MLP neurons of a small language model. Each row is named by its layer, matrix (up: input weights; down: output weights) and neuron, and shows model dimensions 384-575. Each number is 128 + 32 x the weight over its row's rms, rounded and kept within 0 to 255. Numbers have three digits each.
After each neuron's rows, "fires on" lists the tokens most often at its 100 highest values on Wikipedia text that the model never trained on. A number after a token or word is its count.

L3.up2447:174071120153110125107110144099110102088096097090136155212125117197107133160154079104144128171122102125141128099103156141120175127117154140065136133116079178131145128076153128153131113166115137158146093119147136146150118117078150173078125146134115157174157112147144140143115139060159113114097115136150120152144119189151133192133065144144218153149151073141060154098161105110165181147157125116100146133162108121131093155063171126130128163121102086122143135097122111171178098155103121165161151150107140118174115130083119087167139141121124168085118154132090167177173178153157140132
L3.down2447:136103105142097141119140087134152111088128077140151129162106099125122161091143112069146182111136082145093161155044076150103140196096088083123135131197144112098057114138109155133096186172151193054135114066128145119144078161093131121132095141112157161167140115198194105083090138091173109098102116143141167141054105163096129125147159150105102161147103148186106144144137103145166123138112102122096122162130099050150087139108142108119112143121094164110137082131119077105129130063101130124129155131112185105133125182100092088132055028105102134090102119106126123103168128152119090141
fires on: "." 46, "\n" 32, "==" 5, " author" 4

L3.up327:124144084149130133138211140138132137155091122131091152129101181076174165109094142108143148101135086152158047192115137121169190105100113182109135165112142120118154140122088131130115091161118120130156116171091076155181104133145132098177153170147111092125150112117156158100156165152143122149169153136065088147123113118135172082119140090150095171095159115141079041135135161170142143123093178154176139149149162101080151060164123136093122140211106145119151117095104124108136133143040083138071146133162100161117098122151156094149044083138091115113089222118168124113180128103092150092
L3.down327:072120031116118086107072156136137193095188141131105155151154154142180102163150118138085104081159147105154210034238073088150123155112132164130155114103083136128169160080108135109142105104133136118170104161139122130148098123158119110207148141171161117102113165056136105095117099091137167090137120069122188074189127135135139093149130124158111074132165145094117106129113103132152065157111098140123149107157179102118197113153070145145050162152082213121055183108151126120136149144108123138095142074104129142129086065178096191087205128155207137117057118124115116153150116115135152102
fires on: "\n" 87, "===" 7, "==" 4

L3.up1777:122114089096081066131125165104221112124130140125120121150147123086166087096051103130105124117119123154115136139153160160129147174165175117096202161169139143178100116158094097182091206118151195059109133183121103106206124188126184107081145149132136137119115099099139077150139108151125095146147180129073111168162126185105087160099142149122168130119123102152094133071104175182123078170142159138184144117091162115134132147143143145155094116141077131082109137121166087135144110076176132151120171118131063130129145139144131122122098195166062141139173102172141100175150155176161102150
L3.down1777:132146062154133090166144148111125129118155127154143106124096138161089167114141136068128201118081158132145128174104178127092167125114060132103176098168132121100115101124077144126097124127185091165126147097172159156098121136105116116098168116128139147082148147168132102131116151166157163066123061153151132056119100114135119092148128143106151121173162134107085127124154206144088131126161164164152087108153052207189149157173087115100136130173152136116110139255088106103089175174108143150137171126173157121089100132143055140104114181111126115146127122126120102138075105098109105142
fires on: " |" 32, " (" 16, "," 14, ")" 8, "\n" 7

L3.up2561:156066166123116075137104125064091128143081131170133152106129044119123073141103096134162133121125140146140139126168159083086151088138097145094096090126124192181199131150076153149154191145195148132127136118102174118112127152117180101100135097131139183198113154129111109143134119154100191163113062103137112125146102147095102141157092171120150064103106091107125135116127133165212119134145162107124089106143218145128142114117131198144099121091082115167145138119144143135153104161160137040127114145102141137112142117141153116158107156098179121155082120110097113187081120158115053170
L3.down2561:116146159153141156138101120139114144171109032092138111023150093144104160065121153120135198115155166199137088152045162135155141146123084104189176122151108150108120096145190168120130108127167102110132094098075148129115141147166175121102119138129123088134153171123132116119100115122105153098140120139130116172090121179122144157150118173097150104115102180156111118090066100168103127119124140081122212150102088119122135165173142158119118103058150149144123130126201157083043133157128103122136101158134147088203117130120148071085123105151143199145137152086068114120151168131159094004
fires on: "\n" 47, "==" 14, ":" 8, "." 6, "://" 4, "===" 4

L3.up143:220082105147095078133096107101168155129163138125138134116155156104154082144192149164111140151104073102182164121136107088164114147131161112081138135094086128152107050144113137113074113145103078150082131140125108148119170131100153144167119156105095148117130179136159075108093091094132118114102173085122121154164177099149141161138114139093149124068130160129148197138122141136064115152125128158115165119069110136073104183162143117139128096129158179060077127124097122083108042142096087130122199114127122203127108096109128159127107076116131145102118162150166099131215085162043107155
L3.down143:073134165140196080096098079080125153149124168122099109137139160158140160131059108080088109191080141129098157132121144149149107165162200070143170137139120174125160076098097126128072153162208154091132125114111144114144143127154107091096115138138060120159138124131156120087108146107136116131108116055089141162092102149185161155126100165121131094089117171155118125127127175114128156095129114112134118135189127089119104181112117153102126112077110106141117139143088137182084120142105141104106152155149122120142083143080130155129169138135097126127120145109165149102167065130165137135
fires on: "," 43, " (" 18, " from" 12, " to" 9, " and" 9

L3.up195:134114134087083163104131127181124150147148136110103068132088134127113151115106070148127133136088140110131124171141104089063188098200085136133122092173151164130118139095156110148060120168140113135158101204084121126104146108129151122162127154152134083123030164092126142077142189125086112122116149087134118108108119109122106156106132084121120160123076159083104113124181127121142124146103170142169080158128114087128100090159148120108166148135095070107141120131081160127062142088221089157127076117120161138057105059162104196149135127107141166154126162071138158157143098105134174167
L3.down195:122144110101160170160097156166167103154090141169106188142166124136168106140158084092094134136154161104121130108150072110088154124129090145176126106101117158183088111136145136139096068129139121176095161117144121098114130043136183131101136178194113112079121131099160106151156118173127105141149086096092102145099123119113083055148145176139103124114133138146169135125117145161136098133107155143125105185116123118147083141104151129130156179126119082144043140081138144177133121110116107121066199155166088168213103135073193133101104160152155140154107111186135111112145122075164202178
fires on: "==" 49, "-" 12, " ==" 8, " that" 4

L3.up1086:166100091141108187140130094126139116073150176202106086158186121075093116126126093163118130118095110168152097110174149132146135134078156159166162121160102131163072176187115171142130153103154125110052104151105192127156045154136144099108141118156121088214114148183133138160084108174064144097146132141146128105085140170162134133167133092122149065100134174070131118168159099147117115092137114144171130220105099189073102109140162118159128078168100088079147093121138132145182131097095149125154173153140106165122089129127086102109147179109094123110126109081114133120135156132165114115
L3.down1086:130108146109116150130131163167147144095074101126135138141103175148133215112138162099140208107185091105159139155123168109060145123114094128097139103110115133128173127104103157126128123144125108166167131170159170133060167104086144119158155059123197170070138122110133163118134149075171121165129107148127160158163079092104144138118196124160143137089091091114133110042077147150123164116127150125126110035095135141131098109136097163165143150122126129142116199122139080154067160178135167188107107127128164124134141105183160153141144135113116068117083170155123140167150118145129149164
fires on: " |" 26, " " 15, ")" 6, ";" 5, "." 4, " ===" 4

L3.up982:138142145115131128125130114115171088091131190107164150113138136122116188085093072149123084128107116121151113152117064134089134093144138081123152159124066106141110186096076157078143117144162150217063096199174152128161153065139145117176084153174122178157106199103101172075134168104104111137140077099104136147100142116134150085179128131151124141161085147086153115075118117134136172142143147163124155116156161094114134145102158177077138111118124131096139180175121147154119185114167125131121079208158152192095170134136140142170153061114085110181088167170087127101139141131149123117
L3.down982:121151119154122105142091168094108113100121149106096164105092187181118059114154085129137156089148133155108105092124105117097199150077129120089160149080129163139166189166082156192147154121123118133034200123147135127134141141149133116165148140108182138139070144097054163145153132162112119158170173144092101142132141090121141098092112143129139152152086107104135111122194107145141127126137126148176074117156134109183100081079104058127080200098133126090102108180132121109190188146151065134154212198120142206135104115111168118131129128113123077064086124150098130128041080172160138130
fires on: "==" 48, "===" 27, " ==" 16, " ===" 4

L3.up389:125066051161069132176091087091109128106159140132134140155149112112144188148131116115107127113093128139086064135122127095101131170124192097102094131172128136165119105139060148083115079107126127163146171126096116133114149117158123159113109150193133092137162106143096099155085092108110132120153100095091091153155154127136091108137076127138089094096100112113098128166141178101170165125142129148148175079125097152126136131139119131165143171084112098142226191106162130140134139118129152204157124133123106124200187176110160132104090123133126078107134115079151137127138148115097100159
L3.down389:102106140098100153065204137132162178111119087137136128111136147139104164152145063114116125120162138103163107051113112103109146098036097138153145108103136129135083075081137110128109064123046168076162152115154126154134191178146100133119097172160086112196143174115150155150152197113099125125122191135152123150134094130106133117071146096120141183114140126106094130116095115122127122098115143091132124120198129159151069134139165044144124216123126098175071142162162140190063127155112098115109126114115083098112067074110148167162140145096030197091096130157165090131131121136079141136
fires on: " to" 32, " early" 8, " late" 6, " helped" 5

L3.up2148:066141117147165143113133114128096148138139094161080108136144134118144140090123124122054124129162215173139078137128060065108093067119124110142112135119132128114076133159135137128056146201135126125182095217180130103061117110103093062110176127104110196134125067099123124118135100190104109175141108122144166124084117105144079115075082134143130096107148093132229114094132132150179137128127150152148108136127037115031127112156175121145089128088095116167176084134101171162130064106105142111067083120152115178130154136117124089141133138150142139181121077142129082120178155100119150136
L3.down2148:118107127136204102115157101129121164107106169115115133147145151153124127079121126099155156141118093160132119084174145108171196110140159158093149147071099153152162115069088112086111129118134101086152080146111145130120099145092106156100127190123089141141186120094069104115121132114106091185133140103142121142147115078149159137064163088092136168104151137157166121117117148140078069144122100109126164131159104098157162137158121149109161098219157195137156163096112102126156121128148108156110106054086111146101113059179100175119144084163166140125129142096063163118164132105082082141
fires on: " and" 39, "==" 28, " &" 7, " ==" 5, "'" 4

L3.up593:117115118113113092192112173149205144189122125155142190113160175128109061127169142113107098072107085088082138132111161086154087115109160154143090089045126135109155118106164154217076125105188096096128090117122106133129195150158139147150122196143124138084123148106189197130096138146156124113082087151152149079141184170141158073091130145124167066063181215202116169106095216105223141109153070144143130133124109105099121161123161093107081170146095093142085089155111161110087152164145163137125102116117120102119118164125134129121137109200122095191125122108150098146174122141144126093
L3.down593:164107120232137180078148116096132150059144135121128082134110158160136156102116138167119151128088141095160110146147124148149145176157138130125188111112154145134170074158101136090202120123155118111128144120111062151143162120076103012198101100089094108104124142126095142177124144166084127144103101181174183122142140071100104175127108131100087142164141108115147128093148125181147117058140131161095157113102091174143156079116154072129143112186083137107100126104182153131133143107160136152111112094099133109186117117147196125127055115138160135071162151164125070091129147123114166130
fires on: "-" 27, "–" 27, " |" 18, " /" 11, "+" 4

L3.up2419:106097109181117131106107129144176165127131117155113119112134128108194100120113147105132088094109123080131121105114183162125146116099131194089077122184110145137164137090177112105187047120105156181141096113098128165193099139108126098084143163139135142124090149153136228144137091147077114121113144222115142118117139101102138101196111172106103151097131116073136145113134152220114094107080136080028115139160085114122131101108145152127107140158076171129188149110187093113119138138161135136107102145106156128133114125171087143093095086113124150135143139101129079120140125026110117067
L3.down2419:114064131089065120131193123110104096152107105154118068136072132152080149114143127066149111064082169116192140106109092150109125137119100161181150082112084113145132157081138104169087121160124187109124083130182137138199105144180134149142182137082106091134137045162125119130095179151123072156146192107126122136159181146163112125116097149130140140099147156176194106155159146103126128122117071128152115125123152141197088126128105181137126116106134060181123165135141118084121085091121109135055131098103152155120150110153097140109138148099140164146146082157115118105171073131166145135
fires on: "-" 56, " the" 9, " 1" 6, " 2" 6, " 4" 5, " a" 4

L3.up1896:115099153107139124137183205087086123120096081117138084128134083165153064104155129144178215109104093128113124127126150114180151132152209103127172111131158076131113143162141129134131149147151130139134094163188022135105146170153167136147129169127162145139142110151171096124113167117173143174141133125122189122095080135084134168102109135143131089123203168125147133123095174184134141125178138094126109182146113100191105146181111122132106070082185151105158122147099055139120119122102126132137115107113122147093135164133109087134106104142185124117140124129157139107082138140079061161
L3.down1896:106076158141107107213110043065118166111108062112089124087144131097112131152098120142121136104132146099180130118104086081152169100144141104134116126142129039148117153164117157137133162207177101147062151155106057105122127127161164103177155105193154133187142074107163166125120123097121122130159143132100081110107085168123095156148138105106131105190158138142154143084149134130130141148123099129114109135150078121195109199150130105108110147142216135120137148114138163212148076142049093118127143100095119138122164098077138136120111137148119153111074150105101114114109106089155128106
fires on: "." 33, "," 21, "′" 11, " $" 6, " −" 6, "–" 6

L3.up1317:112097179103145072168093118112209103114102119140143105156092101090127106180106151168129156123131117087069181096148123134103119103118173142130086116107134167175139128142098084165136142169121140122080116117127102137108139185173125163137144152152153118161181128138097112116113171066118145124119108121074160092109158047187113103121136189089095117192124170086142108077136163180138160195084151062087074164161178147195150151164095179132053141142101170103152147068141151154149185083123132063120129166109100131116120155138167173139093151120114161119104104086133120133111112110066072117
L3.down1317:039108111117142114156118122087133111087104102097121157124147155169065150114114178118062127120128169143129136102115077114084166149113116149127165132166139123115125090149117133164174108230079155100111134081096154139126152059133144184120112121109126105124142145136101083153136135115147153074106106145158111114125170120118154174121102126137160124132145076111154173104164065064119100141107100089101153113099144110125168151097054061089092178087192126103092175142101189180082118143130098131125138101133130138171155143121181127131143120162176139145123086166142095074151112120148145096
fires on: "," 40, "." 36, " |" 7

L3.up531:143065141122161127167129152136140106197135144134099092080117148151174180145149129160142134141069117143100143117113136095149136096119149064057131112159113106104095179110115171078126146104125112100131173083097112119190159117133128113104104112138149119128129114123089139102131112152113181124126080132150074157109122143153157093122095110121131101091168126126086174141164111181113114082146122061131098187077111192137137158074150116136126134111167090148071060114130069142092114159150125180091117141151108162141151137169103132128168135127106092117140161178146165125132098028151113211
L3.down531:151134125115129151129097135127179143082120101118136153136055138070133148109156157163132074135158089083124118130141206091123150119136086139143083130110134061123175065095178062139142171083158084067121167146151126149078171119079104110080140107078102124122117157126123085145123140169142115095125139020135127080141086145083145116088226124133117120112043163157144108109150168123123160126105149141123088089150125127100122192142028136082126137117061091106153146119126130096149113108096138123146112147125124063163139121161086134126091097143144133124118101121178085112171136139145083131
fires on: " and" 21, " of" 14, "-" 11, "\n" 10, "/" 6, " (" 4

L3.up1828:160106141133168077084146171114126114119145107112191142166065145149129183135139194137148140149124185096158117106138130147149159150191159087118130137141102090125131150076152122173103160089110112127126196165130114151118143214112158110094133117138163109124093161125055141114145110148107131069145075159147100161124097200143122140139158129113104094151163132136119103086096163119103154164103163124138072151126117148149091120176139152145079127190107101155105098184043118222108191037160087106131150161109125114152144138099073090137155211086146153110131123127118201148137143084121149096
L3.down1828:110110143139145132137136062108160060188136113103110155146050127102202144087152106122128076108165075126082124156171111107165131163146145076159134131162134134121094106101126085157139187095142139171138099067124121149148090182131116092142079170190093119104073061113198167097119183139131135091131127105126111132138119130084100136126156139084124128138160110099177183139114092141128132149144174181158165103182099098146082175060127098137113131160128139114097076080135127104132074132091150155118122118095113131163157077142125123122065097158110147107120126100142157106131079058142118137
fires on: " of" 27, " is" 15, " has" 14, " are" 9, "\n" 8, " to" 4

L3.up505:087135149177085105115088175026094162112037083086129088101087119085140128124161143136121182119149124092178133135106107077137146165100154122145122140083153113144140161106150165136112161134107068119114100148126124117126117119084136120078174163107143109129111107156140132092101123131139149121110133085138075148174140053165176158103150158150113088109094045198128153158149157134124096116152163175110124138116113150110122184136123091105152137095143072240095099173107141110168197081142102141076119134127135157102104121176136152144112106099118123098150132146078096107147060114136127158
L3.down505:136113058066100144105194150135161179157172115176075154146153134032146119156106146123083118124139106145123137095181150190086096105143100100118134125137138153112139088123077139114161192189178107134164139117168119114129156182114090165165136080128071082229123141090169146148131146104157125096096122115125172193108118088123110104178122160088115204110131114113127162130132125121137149162101097141136147137180180113174132169077114178146115103143082128133113141088195189128125159106143167062130141129159088086114111195094141068097146109132183153187137141167122157125123095132130087119
fires on: "," 31, " and" 23, " the" 8, " |" 6, "-" 5

L3.up1237:132082139109161139198127185057128108134117120173120143151118117147123148118148063125117156125153166094075112150149161093102094129176146098162082067164129110190119132120207162123164177113161110077146148134136163134131133126083103136111112092151103070154145159155101139164143126150189089108063146069151130140159111153155136158127045148117151159115195164125120166155086135141095062113145130107092108141131121096154100197149162120114132085132080164122144140100110069139134086149091126184097127143087116147120071080060079148102132098091129111136123145200194067069165120168199117060
L3.down1237:131138105127161135128114116059156134104127150118145148141104114106147139123162108059122079186185135167091161076094141102126157227149149092201088163171110176116141171140121067099123155092134147132107201176160101127142189117179177139128131202135108151139129132117126112122158153063142166112169141146206128130153138111131145116128149119139151135167120211177147154164100137114123085135112129097107083138145142136140094158120064130096045156087156170148133099111121160133108143167094126123099117147116173169156084111132110133123168159212122097148096124107093127164154145132144110131
fires on: " and" 71, " as" 9, "," 7

L3.up1173:140059106085177134155108124149137094117107139103135131147165128196126144152096109153154095132136129075136147102126048129136164116157100140070100214104122111187082137151118160173197123122131082062114118135155087123167168149138118044113133121084087136074138127106108084135164178165118117169124116115122098161074122141116084100119126134118118080093103136149147145156107087131089167125147102198117134128061100108089096130128181151125091095078147137128123069080111165149139044130113161127142130189109073099119134152101116140145123146160193102124114124166136120148091129112141198129
L3.down1173:120127144074117120137084099123103096140096106118177102136128188082072142155136095109128189147161082154114161100081172109161148152138138150118089086162123067145149160125202097122111155073135072136127104155111170113128117054170088153176105183124072064048110164069161130125172121131138133101114152165179125068211115127082142153155145148178106113127109115151189053126132144160140146170105057136164158099198142112152104193127104131136087120171209110104137116104106144174168085135146101121120082108062113131163108212167160086112120126154075165122124146103075098133147139086131098195
fires on: "==" 41, "\n" 20, " ==" 18

L3.up2077:142125085166133127150114125163162177105157120093142152118170110190087135066154150071131143138116128097112076142174075126133113119126072145117110157123122127153131124134169149122177159144073124141139111132145128073178140126086181164153080116108114090091135134137089176096082139071178122055136100191124098068099112130112157168069153128121157179064161116094081118116133155121132146124120138125198076191158074136097105135159138080199138117132072130081118162170172160086139101121126114162118153117153097140116090123146089135167108079153109169130068115112097142066177100086118123150
L3.down2077:218148094128114146135146129084114156149146168122120133143146115124126116120093215163185130179107080136163115106089124165107140080155134139151152110170144123109134078095110140131150157129085160101098134113158155116191159136154100140110161127122179178162140121166113155104112144071057118147106124159103085128155132101159153096133106128165117166156147110090177022149123088084139041063087101141174135157119128078140117115140096105104141135094177099154147157089118072163180155147143119145170134153135125114127153119035117158107182098113081083104096108158054072163091146100114127143
fires on: " |" 38, " as" 17, ":" 13, " to" 9, "," 4

L3.up2560:109124033162147136172134174135106142124154142170099108090127104120133118087184087146113067150151087133200176086181169148147134105194151114154116176082165166120176143149159150140156130103115173076139085161122083119153162172146157154116177185139120169159109123113154152104083129124139119152165129038149147122157183078098094154160106116143133112136111116057183163191120067128120074155150116163089184135146197063137131110079135104147151191140169101106091146129141091107181111087116139144137169154155102233107144155125140132111127099136130144125110169038130099115102069137106163107
L3.down2560:109117091123122131095165109125079145091145104156176108129134134215159139185099133135161180107125146192081092146154117117139142180141115130100177161190159143159138093143161084115105196121161099107144156063109128139137091155138117110153098100107125074131102153172139094190156116147111127093137132162145116140167128119141150128054105128119126183151088168122114147167101122172174121121092135111127040136062121144132150126128115159153127131177074153149194113113050059124121126082107149089164107155066128063162128069148086078138121127117159145122141070178145172129180180119099114179
fires on: "," 28, ";" 21, "\"" 18, " |" 8, "\"," 5

L3.up1940:120055168138145124106139109119160136148193093102162111066088157131129103100156160082097212154159109139107149111094193151168163116188187129123098169153104073151137132068092179163106196128133111097148123108096111106084159099114104141158081114171136186176137105165116172045101099140108107173124140141094139141150096125150126129185127126118114176140131040156133142153184143102110145114156074089078094126057099129133138072135130079093143125154104134141146126121121108103146133142103184178124051127110190115176155111131168172125141164112133130181098167099107144142158116153164124136
L3.down1940:114178123121064158132126122118119107109137127141110133097154101135099143156139156181143167131186124137148095153161137230076178181134098088202152085152155148146095082138152114152114111148147147119171078150120129100181137145147149197138161140113127058099088081077111128096138106140177087081146114127083079131137156141095158100066111196080163101153092222097143106119139086138191086176166140156103120127143188111129168102108107143165104124087087118143115116158136124071145153148115104045124117089102163157142146148181092159122163099116120156138133113141118090121139087095190139159
fires on: " a" 26, " m" 19, " p" 11, " an" 6, " the" 5

L3.up2067:115126110146156131118155156104206143076133161080154147151098167123151156160169161105115120111106180133093101122141115165144095114099114113121128140181138082125186174071126156210092126111109140147117133104120120142056123166108154171163153137110061160132078150155147147135084111195127113132100129141184110170157154111149122153087154116118100132120093101143118160080097135123150107076144195092094108155125142125117106151146129152127092092128071144137146138149088143154134131138184144153112164125155176121209103124147121143121085176075128110126136126124066139199148151133130109181
L3.down2067:147133162194085131092162170115134113163139126060155159144121101188097143112140142097127147116083151185058118169104081120208138131128085179170125112101127151066111094182172117159189120106087092105158134122150109144182155062107103113140112148100090115148178067072137135064183135129114080113130167137126070101101112181124102114131147126168152180123126146153043099092157116142151119150147107116152176172078131137141118128186162115100175097087106124119164084125171119095069165115110106080125188123102145124180156142111154144163093139134158146139125096131115133097087122095103127080
fires on: "\n" 43, " of" 12, " 5" 5, " " 4, " 4" 4

L3.up2312:121161134123141134156149154150132100044098143103132048189102109085126117169139141190127174124143084136107122146126167122125157160078215095115202161101166132157144121123142100140101137112137133115124068119127114166129109096110083168150105096077127127167096126140118124128057206129163105132157132167093123129153197124108098104153031164096150155104141128088149122092054116161159108176169139172108125151082197130160173140154137158107095161108109089152153171090047089111137120111146126144087070114156120099156163169149174091122167087132169184112162085104131206134082124146102115127
L3.down2312:149094136150164088092129071108159104145106185119133162137161131085112087071087138168153137160094187144129115114095119107114127131121143135092196120143130083125124098076119147132175131139095140143143129124185133081124195121112116087170146117126138122127110125124082115108157123138153066117153140131116095153114115207162102158125120163110114046161036106127151146059110140162123180129104135119116126054060152109159149162153087141093159098121193125184075152147163111181106158196078105130148132137119124204160170138163224127089134115113091156131061129155112091109120128054116104182
fires on: ":" 49, "." 13, " of" 11, " |" 5, " were" 4

L3.up356:148150132134159163139124134125158127125107076113147104101109142186156119116087106092094102082129134130145128164182144106120129108187047153152125150122170176099165164181119114130149113142124090155136126159175051142104081121123153132177146135169137077138107108097151157067076070136086132106157114138119096074124101100120138114137075117138147168114124116144102101121140118169198115164078101153175177107126185170129116129128187120142180159132213127154181103120070185030137171124124129129085107129167064143113098108204148145137099060091162191114150137138120106099171090136107148078
L3.down356:152159142093094090134110150101111164130099166127126094048160187146160109131095090111120095099196150147133113062145091083122129125162169163104148157104180130149182154104111170156162114091147170104208133159106132065151114090140174085175104119165146181162096163093100091071141111107134087098134112150121120081183140113142094116153164110114138037165149136119146053177165115156087100087182136171183186133194137118120147154147131121169052164115096193114107155118147088104089239109113101149049140104119096127132076117114131142113180064156165142113105164107075123215146134138097142122
fires on: "\n" 100

L3.up716:132114142174077106148078137128176127104178108142165148099145070143130091069137133186071153076137106127179089158138163086127076111146123141092140113163162119095131159145128173102187094098132112174107089158080103104120111103075156104145134131150138106126118108091153084115145117072095119133136122120129144136134105095082153098108135101121119151125108086113129159136094151131161127149143123139171157081139093091139118146158063145176161131138162074150098108143159134112173182169154112152129166106148190150144145107170107134138115043154121103078139104144136117107085128067119143122
L3.down716:108178044132190163105222090189103174070113128105074176070101150105152130139110166118162165185146103098101118128138140118162127131099173091147178160090032109146129089075129064117110138126073184101189078109190116095068167113054107188099115113089158121150128086081097157196142147108115139116079151074112117090132170079202156123134168152159111189113176102146086059152124184098123130070106178178164146165128136135119150112112068179095137131158100115123126116111113034140122134138129160115092170141131068118116107111139099106130116121125125136132060173162105124167153100095139122192
fires on: "," 30, " |" 24, ")," 9, ":" 8, "\"," 7

L3.up1845:144141146168150105136016174133160139136110110096073149128130089096171097146134129125109156224118102092096129105175112122149062181186172165134134107150101175128121156096118172128177149130065187080079080120120150078058150189111184085137172083110099186129145110116113146165131080172172180123112128099164070106165165166138158156113101084158153151105155119131115144145132090121127096116082117095171107126124153091125166251122150117118135165182163157145145167100129071105188149125131104118091179117134078157096179145139122144175136159116124149095159094124129112125127120138143144094
L3.down1845:127124109144142166139136125143138114096105098102063095142095161154167122134120135133126128145180101124087188115132106134164134174187191081138156127093095139106093159075124085127137145174179129092167181114123059085095111142138159134135148139089112120177143118159165138161123146046162192151160112150087159122128121122118131052131153170084148105092094157206127124191088149117085096089103051103164092149205143112145138128117138137131070158058096129150153041116139077146093127096136113127094142104134140087132089128100049159123149111142137164115167089180135127176222129154064143117
fires on: " and" 36, "," 20, "." 18, " than" 5, " |" 5, " while" 4

L3.up110:120152104190087124111083190137153113119111130115111123145153109115114057150187116119121103094150145154136180098116120183165125141168133070077146203089085137172170192151094136159127129094141191093150110076100122115143094103121083102135158140161164150066151170131051139109163167120066149075143166108079184155126079093154168179140094133154112085109084141111072166136117094119156123171094174133133146115137135113196121114094147156187184142140093099179148144107159120129116116176109070129110103125161076139109090175103140140092164097110120101119085119128141064086106143118058137126
L3.down110:097142152110130117126151095132203192078130144062122077090103195127143094069136138147121151154124073169133133127139127128148103107120157094138149138125128094143124141068126098082152126153127202107044123203132128111072093146128175091133128149064079102098130069098067087125127105098118069120040166097082136140158194107127084084091175091069140185133126125155146095156123155149143155128129125093173121153167160108094163101147092112128104160128164120136121083123152079173119126101222176094132092143114125152163105155141101132109117204162161098143129117126112132149151101096117151121
fires on: " |" 27, " I" 9, " (" 8, " not" 7, "," 6

L3.up1568:078120132120147071098153108084174142182142085197075188071078162084101117075150138122129099085167099170124115115119101127092159138204151109100184103100135139156171141126123153147155173146148109110071173133184114124060144159177127189129146082151085095110134118168165115132097097128130145147090145140173105128097098106103162151121083154088118143075151122098177128098157130149131113127196094115087114157097122174160186131109139145159082116170123099128158106061179128082105144107122138143112189137129116179150167129128131150115086151157132125137162123101160121129168140087097116187
L3.down1568:137077107114096102071160160160205117125197096112165127115139153141167147097143136159156035102138126134137139077095100114151146106084122211101092098159119195136121117134117126125190104144130121146145163128051178172095137104136179152092114106111126107133162078140149120180135107097147107110159107171115162101142114129109098118107150118161105097162104111144116100058077129188126154095143094121123115127069070159124128105154145189122111177147153196103110136159139121115116161130119155080099152066122125082158069111065122123134116149117125150121173084158169111146158094090163128106
fires on: " |" 48, "\n" 15, " " 14

L3.up985:169086127089116136126123163114132171174070124144115123100145084165211083157148126070127139133100085203033125134140172092147105085153110115133114061102054127108146160106124070199112042143115181163117143135090112088134156115140145120173166153101175109145108139176133132085129145128126082146120146173171118111190146129123182189119157233112177114144126121146183138125159091128162077133132136137096165067142121128113122134119152069121144113144177180097146117141170122098157116109194092188157113118111098104187153129105094106095103145142136104116162175111104144102173154116092160128
L3.down985:150119153170137153086090110147192113075141141161131155218163162130160133051133179085096135067109066156185150132172112151119157124150176167172105143153106140193142115152135120133133094100124093111211105138101104153141187087122123105141154097117141084156166134135165129136147126128157095140034120121137107127116105123141051118127127134151150168154184176112162171146092109105129112137154114150089128148096098159152118107145118148160119149116124104074080096100126166097078116153121121131086107094166147142129116141141115082103085135079096065117090144125119110219145156106154173160
fires on: " |" 35, "+" 9, " 0" 7, " 15" 6, " 4" 5, " Decision" 5

L3.up1907:176090160069119080137126110114141136094107086144157100133154135153082085140148118161081144117090123100060154174130162198151154151141145139117117109084136163122168125132164144131169147156094116067101135087152137130115152098190087085122163123135111164098110134123074109118090092137068166137132147122105189167114146115095126118096091168112174127132098132101092130124125125132156139142123125164114102124173119123166108141135178173109062109144121177166094100129137117148081080157143109117156087176137102106132172131130097135153120154082170066042147148113108089094096150150178101152
L3.down1907:173137090079166145171106121138123140151109116088128078123166133070149094111171115086148094061119148128184143118101123079145145026160077104137180108174183099120129124170158158128149090156131115156140080157185101116072116087111174119118086167135142109157139121149184097149125107165178133117086130179139142173138166118087110104191178173073171159125139133172118166084077127126191054121125111143145122138173180146098170140071074063154112096095116084121183080105130099135132111100109112105159133174105150206135135123109154098124084078102108134081137116117119065098112156120134101146
fires on: "\n" 71, " |" 16, "." 10

L3.up2180:123079147145119083143099177123085139052103135065132149055129083113116133116181123099077116156082108141115123115166151133139132108135128138179150123105125174150128080101104173148120109122116151118154083137104117129115125133049183149126150088108197160144038099144129136159124157084121103113113103143122162145116143096120153072060127162140130129077075100174095120116143130142106129088114115131070141170099128169103122147111000170153136123117187187159160142176087119114146144171144095162107112129184084136051015137098157173108099091114144126150141092072137144119152110153183141115
L3.down2180:120140087085119160101159125125097078175104105127106104166141154096133147104091069084140075166186163201196107160138143122166159142182129160143111148124085125102125120065147127103142153094155137151182164164137143161137105066158105121136128137077101137146125141149113104153219127097116144170106077143108191101095148095112079083107126124100095160101097138135154224170111119137179165147144083119089137115133129155116127137119059134108077092138087147086105105088103134149088143106140108123118240091095104120165108120152116147132138089145149044176077127120140162137124086164077149123
fires on: "." 32, "-" 24, " |" 6, " of" 6